Part of a small language model's weights.
Size: 14 layers, 3 heads of 32 (1 for keys and values), MLP 768 ReGLU, vocabulary 2048, 7.67M parameters.
MLP neurons of a small language model. Each row is named by its layer, matrix (gate and up: input weights) and neuron, and shows model dimensions 64-127. Each number is 50 + 15 x the weight over its row's rms, rounded and kept within 0 to 99. A neuron's up and down rows have the sign that makes its largest values positive.
After each neuron's rows, "fires on" lists the tokens most often at its 100 highest values on Wikipedia text that the model never trained on. A number after a token or word is its count.

L5.gate29:32 62 29 52 55 27 21 57 56 42 53 57 61 58 67 45 72 47 64 37 37 58 32 35 24 37 39 56 60 39 79 47 60 72 36 64 39 69 38 31 33 45 59 30 43 34 37 61 78 45 58 33 66 55 40 43 43 33 51 49 87 42 66 57
L5.up29:43 77 29 54 38 78 77 54 63 39 73 44 39 66 54 68 44 59 58 52 59 73 61 69 47 50 37 51 66 33 64 32 66 41 39 68 28 48 51 32 45 34 46 68 41 33 45 74 66 43 66 31 48 51 75 42 24 60 79 32 25 48 40 36
fires on: " under" 28, "der" 18, "ce" 17, "ate" 13, "ring" 6, "°" 4

L2.gate643:29 48 48 72 47 49 59 34 44 79 52 71 48 66 40 35 41 33 26 20 63 34 46 68 40 66 42 31 44 35 49 46 38 49 42 51 37 39 59 82 32 61 49 60 61 20 49 58 73 62 73 52 49 29 43 52 23 48 57 64 55 48 48 47
L2.up643:29 70 44 52 61 34 62 46 42 89 56 45 43 74 42 24 47 48 32 29 73 49 64 80 37 52 61 34 39 34 47 63 42 30 48 36 49 43 60 78 40 60 57 54 52 33 54 67 76 73 70 45 30 33 34 63 31 54 59 54 48 46 53 62
fires on: "n" 78, "un" 7, " John" 6, " High" 5

L5.gate118:73 43 40 71 11 19 47 41 47 67 41 42 60 41 55 38 39 48 51 49 58 30 54 22 54 59 39 63 73 34 35 38 35 36 74 56 39 48 56 74 52 29 60 41 68 50 61 43 66 56 13 34 47 53 45 63 09 59 69 58 73 56 81 54
L5.up118:74 59 07 79 32 42 31 75 42 49 34 65 57 48 13 47 68 55 65 42 54 40 41 34 66 53 70 62 77 69 55 50 46 63 53 42 46 36 67 83 61 48 60 54 47 41 56 52 49 55 45 65 62 50 42 71 39 79 45 42 63 50 49 56
fires on: "om" 16, "mp" 13, "ol" 11, "ve" 10, "act" 9, "t" 9

L6.gate548:64 46 57 42 41 40 29 58 42 54 60 49 54 48 56 48 45 34 49 67 70 47 39 40 42 44 39 33 64 49 61 49 31 37 43 99 61 42 52 34 50 73 56 70 47 34 39 88 64 39 47 57 66 64 52 46 66 27 54 53 55 45 55 32
L6.up548:43 42 48 62 46 38 66 62 50 50 54 47 18 63 53 26 24 67 55 42 63 64 49 48 52 47 38 76 56 47 69 50 62 71 50 18 37 42 63 49 51 38 52 55 72 26 37 36 29 53 70 61 54 54 45 45 54 29 71 73 36 60 66 54
fires on: " remain" 16, " became" 15, " not" 14, " was" 12, " kill" 6, "ed" 4

L5.gate257:51 31 59 52 49 59 42 28 40 25 62 46 54 55 68 71 42 34 42 61 58 48 22 35 58 18 50 80 57 42 30 31 59 69 22 62 58 57 28 49 45 47 64 49 45 52 56 49 23 50 37 15 56 62 46 58 36 43 40 58 26 69 31 32
L5.up257:38 31 65 82 41 54 49 41 41 37 34 65 63 62 36 55 43 19 50 34 55 55 49 67 44 43 38 16 45 17 66 42 27 43 55 32 45 59 33 15 41 37 59 31 34 54 39 76 43 54 40 55 75 67 18 39 40 78 31 46 49 65 52 54
fires on: "A" 21, "lo" 20, "no" 11, "ro" 8, "ho" 4, "am" 4

L7.gate82:59 39 29 60 26 21 34 60 43 75 51 59 34 32 61 35 36 47 38 54 38 29 62 59 77 32 56 35 73 61 32 34 45 44 40 45 39 50 22 51 54 41 42 45 58 56 71 53 83 40 42 53 61 48 43 50 20 52 42 60 73 48 52 36
L7.up82:55 48 28 49 36 72 34 68 50 31 10 52 57 53 54 35 54 70 60 61 38 69 44 57 72 62 79 73 50 59 50 60 44 55 32 63 41 77 33 52 20 47 42 24 28 45 60 41 90 35 46 65 24 60 51 61 37 36 45 32 77 49 41 61
fires on: " is" 27, "C" 15, "mp" 10, "p" 8, "act" 7, "ce" 6

L5.gate748:33 35 45 72 50 34 42 48 24 37 36 49 17 41 46 86 62 47 54 39 43 51 42 69 58 52 45 29 59 53 55 40 37 54 85 59 28 53 54 67 70 45 67 64 55 54 48 71 85 64 58 53 51 53 52 54 51 73 73 72 57 59 38 50
L5.up748:42 78 12 52 28 77 52 25 40 74 85 27 60 51 40 52 58 47 42 48 67 47 53 46 49 57 90 64 57 32 31 55 73 57 43 30 43 74 51 65 62 52 19 48 23 48 66 46 67 57 62 59 49 34 44 33 35 52 82 73 51 26 46 52
fires on: "f" 51, "vi" 21, "re" 6, "if" 6, "im" 4

L10.gate2:37 60 42 33 29 38 21 46 32 60 46 61 21 50 37 21 41 55 41 59 49 44 55 40 51 60 41 34 99 68 56 48 56 46 53 64 45 61 58 46 31 50 42 22 66 51 45 75 84 54 39 42 54 40 43 39 38 72 65 71 55 64 70 57
L10.up2:52 64 41 49 35 31 52 54 49 30 44 47 58 53 53 28 26 51 51 47 44 43 42 46 45 52 39 32 67 52 55 55 57 45 44 50 55 37 72 55 53 48 63 39 62 35 63 38 55 48 38 67 48 53 28 52 53 86 41 70 74 68 88 49
fires on: "w" 29, "om" 16, "ch" 7, "mp" 6, "c" 5, "ed" 5

L5.gate523:43 66 21 47 49 41 59 30 53 70 49 38 49 42 76 64 70 41 66 21 29 37 44 41 25 44 48 54 61 27 41 50 68 62 36 56 40 36 34 35 69 64 49 36 59 55 41 63 48 64 52 21 70 73 48 35 12 29 48 55 61 37 55 28
L5.up523:55 56 18 58 63 52 58 34 61 68 49 31 60 30 73 76 61 51 63 22 68 33 34 50 39 65 21 50 27 20 39 65 60 32 33 71 47 43 54 45 82 63 46 63 68 70 49 64 61 60 78 53 68 71 65 49 31 26 75 50 54 44 43 28
fires on: "/" 62, "E" 6, "ce" 6, " of" 5, "der" 4, "}" 4

L2.gate249:39 43 61 67 49 57 67 53 52 68 49 59 53 37 45 39 31 57 47 44 58 63 46 30 37 62 48 44 46 65 52 58 59 60 82 47 46 73 76 38 63 74 67 46 31 40 38 42 66 55 70 47 38 28 72 43 13 71 43 79 51 73 54 51
L2.up249:07 41 65 45 34 50 63 69 61 64 44 45 66 28 40 48 44 60 49 49 67 61 48 40 41 56 52 61 56 68 40 27 51 63 61 29 60 71 45 38 72 60 41 47 42 86 63 50 60 35 50 63 42 21 54 29 47 41 13 30 63 80 49 33
fires on: ")" 33, " (" 22, "duc" 15, " also" 7, ");" 5, "position" 4

L2.gate577:52 72 27 27 46 46 30 16 58 49 79 40 67 59 41 59 47 62 20 29 57 18 59 36 45 68 49 61 62 41 77 40 71 33 59 57 41 47 26 57 39 59 41 60 61 59 44 69 49 64 63 26 51 34 41 24 46 61 61 54 40 57 39 63
L2.up577:50 65 34 16 45 58 36 49 58 42 55 43 67 56 52 48 48 60 47 50 57 31 44 34 22 48 88 62 67 43 40 50 64 33 54 55 51 78 27 48 35 32 45 65 50 45 45 80 65 76 55 33 43 27 36 32 60 44 42 29 21 54 30 52
fires on: "The" 23, " The" 22, "th" 21, " third" 6, " Total" 6, " South" 6

L11.gate603:37 39 27 71 63 44 41 31 46 62 28 47 68 40 57 75 56 62 68 37 63 73 67 41 50 72 37 60 68 60 82 46 57 32 46 73 62 39 30 62 60 63 41 80 35 63 53 38 41 56 59 39 66 67 34 52 62 36 56 39 63 40 35 49
L11.up603:39 41 34 55 47 27 43 67 60 45 39 59 49 55 55 36 60 50 68 28 55 35 47 51 28 50 52 54 30 47 67 60 50 36 57 20 43 43 39 58 49 77 64 61 46 81 27 50 46 50 20 71 64 50 50 23 47 32 42 59 71 68 13 42
fires on: "s" 37, "re" 13, "o" 12, "la" 7

L5.gate159:24 57 13 54 63 40 41 46 74 43 56 42 65 44 54 41 39 49 69 47 55 65 50 62 42 63 48 73 69 31 79 68 62 53 21 32 57 68 32 86 65 55 43 50 41 65 20 14 69 59 56 53 60 42 40 62 53 30 45 56 47 82 29 52
L5.up159:43 40 41 58 80 42 63 33 67 54 50 53 47 68 35 65 58 50 51 00 51 45 60 53 42 58 65 54 51 23 64 55 51 60 32 54 27 59 67 53 75 68 76 48 58 65 59 48 37 46 41 57 36 41 64 47 56 53 57 47 41 62 28 60
fires on: "re" 25, "la" 20, "th" 12, "le" 9, "ba" 7, "lo" 6

L10.gate586:26 49 74 54 44 23 53 54 69 41 60 47 41 62 59 71 52 56 58 55 55 65 29 70 39 39 50 35 39 42 68 52 35 50 35 46 40 40 52 44 80 76 54 59 35 21 76 76 62 26 67 44 70 56 11 29 60 36 33 70 61 53 33 40
L10.up586:17 45 38 71 49 27 29 49 43 55 33 69 38 68 42 34 36 66 49 41 77 39 51 63 54 19 67 74 58 82 54 47 57 53 68 57 40 63 52 39 46 57 12 43 56 37 46 71 53 36 78 51 29 61 46 46 62 29 50 58 26 36 60 31
fires on: " is" 44, " has" 15, " was" 13, "ot" 6, " have" 5, "ed" 4

L2.gate72:29 22 57 53 51 49 50 31 39 50 55 61 44 33 24 67 33 32 71 47 30 63 50 41 57 64 62 61 72 69 56 20 53 71 42 50 41 70 51 46 49 59 74 46 12 63 50 49 54 28 36 57 63 38 53 36 37 59 56 44 44 58 34 51
L2.up72:22 24 60 34 56 43 53 54 37 48 39 42 52 39 46 59 48 47 63 37 30 35 59 52 32 65 72 55 65 79 56 37 72 71 24 51 52 66 43 51 74 62 78 39 20 71 66 41 49 28 41 63 53 35 61 40 47 44 32 38 55 60 46 39
fires on: ")" 92, ");" 5

L10.gate176:49 55 46 53 99 45 49 06 29 86 47 40 23 62 36 47 52 31 61 48 57 38 56 34 43 49 67 48 50 47 54 32 49 46 71 47 38 49 64 45 77 51 55 78 74 12 60 55 53 47 60 51 43 29 46 70 13 52 82 66 68 30 59 67
L10.up176:48 35 44 54 79 56 58 02 31 76 38 37 37 63 42 43 74 36 41 50 51 46 58 44 38 24 44 70 65 25 51 34 38 53 52 19 44 58 63 48 70 56 61 62 57 38 62 76 56 71 53 46 44 29 71 43 37 57 61 64 58 52 46 60
fires on: "n" 50, "ral" 10, "tern" 8

L6.gate646:24 78 27 54 36 31 32 52 35 54 61 42 39 49 50 56 65 53 85 78 52 50 64 27 59 20 48 51 78 49 53 39 53 57 17 70 31 49 45 35 55 70 53 46 57 52 56 59 70 32 59 56 95 32 56 94 16 40 43 58 46 26 69 51
L6.up646:34 49 33 49 88 50 30 82 25 34 62 45 48 82 40 57 64 67 57 59 52 63 43 31 30 25 48 45 58 53 64 28 45 63 36 66 23 48 36 48 35 33 71 72 68 42 35 49 64 57 66 28 66 37 52 52 66 31 53 52 29 77 49 69
fires on: " under" 38, " not" 28, "der" 21, "n" 6, "w" 5

L2.gate299:57 62 49 45 54 33 47 16 49 75 56 25 37 47 58 28 62 36 40 37 46 25 64 51 34 58 60 59 43 63 86 47 59 48 63 89 47 51 37 74 49 59 61 58 37 39 54 45 54 43 22 31 45 06 49 60 48 52 49 70 41 65 37 50
L2.up299:66 65 50 31 47 52 60 30 43 60 32 29 50 54 49 40 57 61 52 47 55 27 62 46 48 64 63 71 15 46 78 39 45 28 66 84 64 68 24 82 28 55 66 63 23 57 54 48 52 48 19 32 46 24 67 55 49 32 26 61 32 64 39 49
fires on: " the" 82, "The" 8, " Total" 4

L3.gate629:40 33 37 98 43 51 55 47 45 48 66 68 37 56 55 45 70 45 72 37 57 58 00 48 73 49 52 45 71 25 36 77 69 79 34 53 46 26 49 45 60 75 38 48 40 41 54 81 34 66 51 53 42 63 32 49 59 47 47 56 35 62 35 56
L3.up629:44 47 36 92 57 48 50 41 16 71 43 76 54 54 52 65 52 45 57 36 56 46 31 32 71 64 56 41 52 14 18 81 53 50 57 59 64 42 43 53 62 62 65 24 36 54 65 88 61 75 43 49 32 69 40 40 68 45 39 50 36 64 42 46
fires on: "am" 21, "om" 14, "row" 12, "ph" 8, "lo" 6, "li" 6

L6.gate161:68 47 36 53 76 44 62 37 55 56 41 45 42 41 35 55 54 46 44 28 57 37 44 43 44 56 46 50 35 46 99 49 57 62 41 69 27 52 42 59 35 60 39 49 54 40 23 83 77 73 52 58 32 34 25 22 28 38 77 47 32 55 39 80
L6.up161:62 58 47 28 60 51 57 33 65 68 50 58 54 56 58 63 62 59 49 36 65 45 42 63 38 82 74 51 55 79 62 46 44 55 64 81 16 37 43 43 44 66 21 59 50 66 39 64 77 50 52 62 41 26 43 41 35 34 59 43 46 66 44 67
fires on: " High" 22, " North" 17, "ple" 14, " South" 13, "th" 11, "le" 9

L2.gate477:26 28 69 51 72 49 58 43 37 81 53 32 55 27 36 59 51 48 41 42 29 56 44 39 34 69 46 26 69 75 55 64 66 71 47 46 45 68 67 50 44 69 63 34 30 54 57 67 63 30 49 72 74 22 43 45 47 59 41 37 39 63 42 42
L2.up477:13 47 66 56 52 53 81 61 52 38 70 58 47 50 50 36 46 39 85 50 39 65 61 24 53 72 77 62 68 69 54 82 69 66 67 56 39 64 65 62 36 65 58 56 25 69 43 28 68 50 84 76 49 31 56 29 43 39 48 44 26 58 54 42
fires on: ")" 100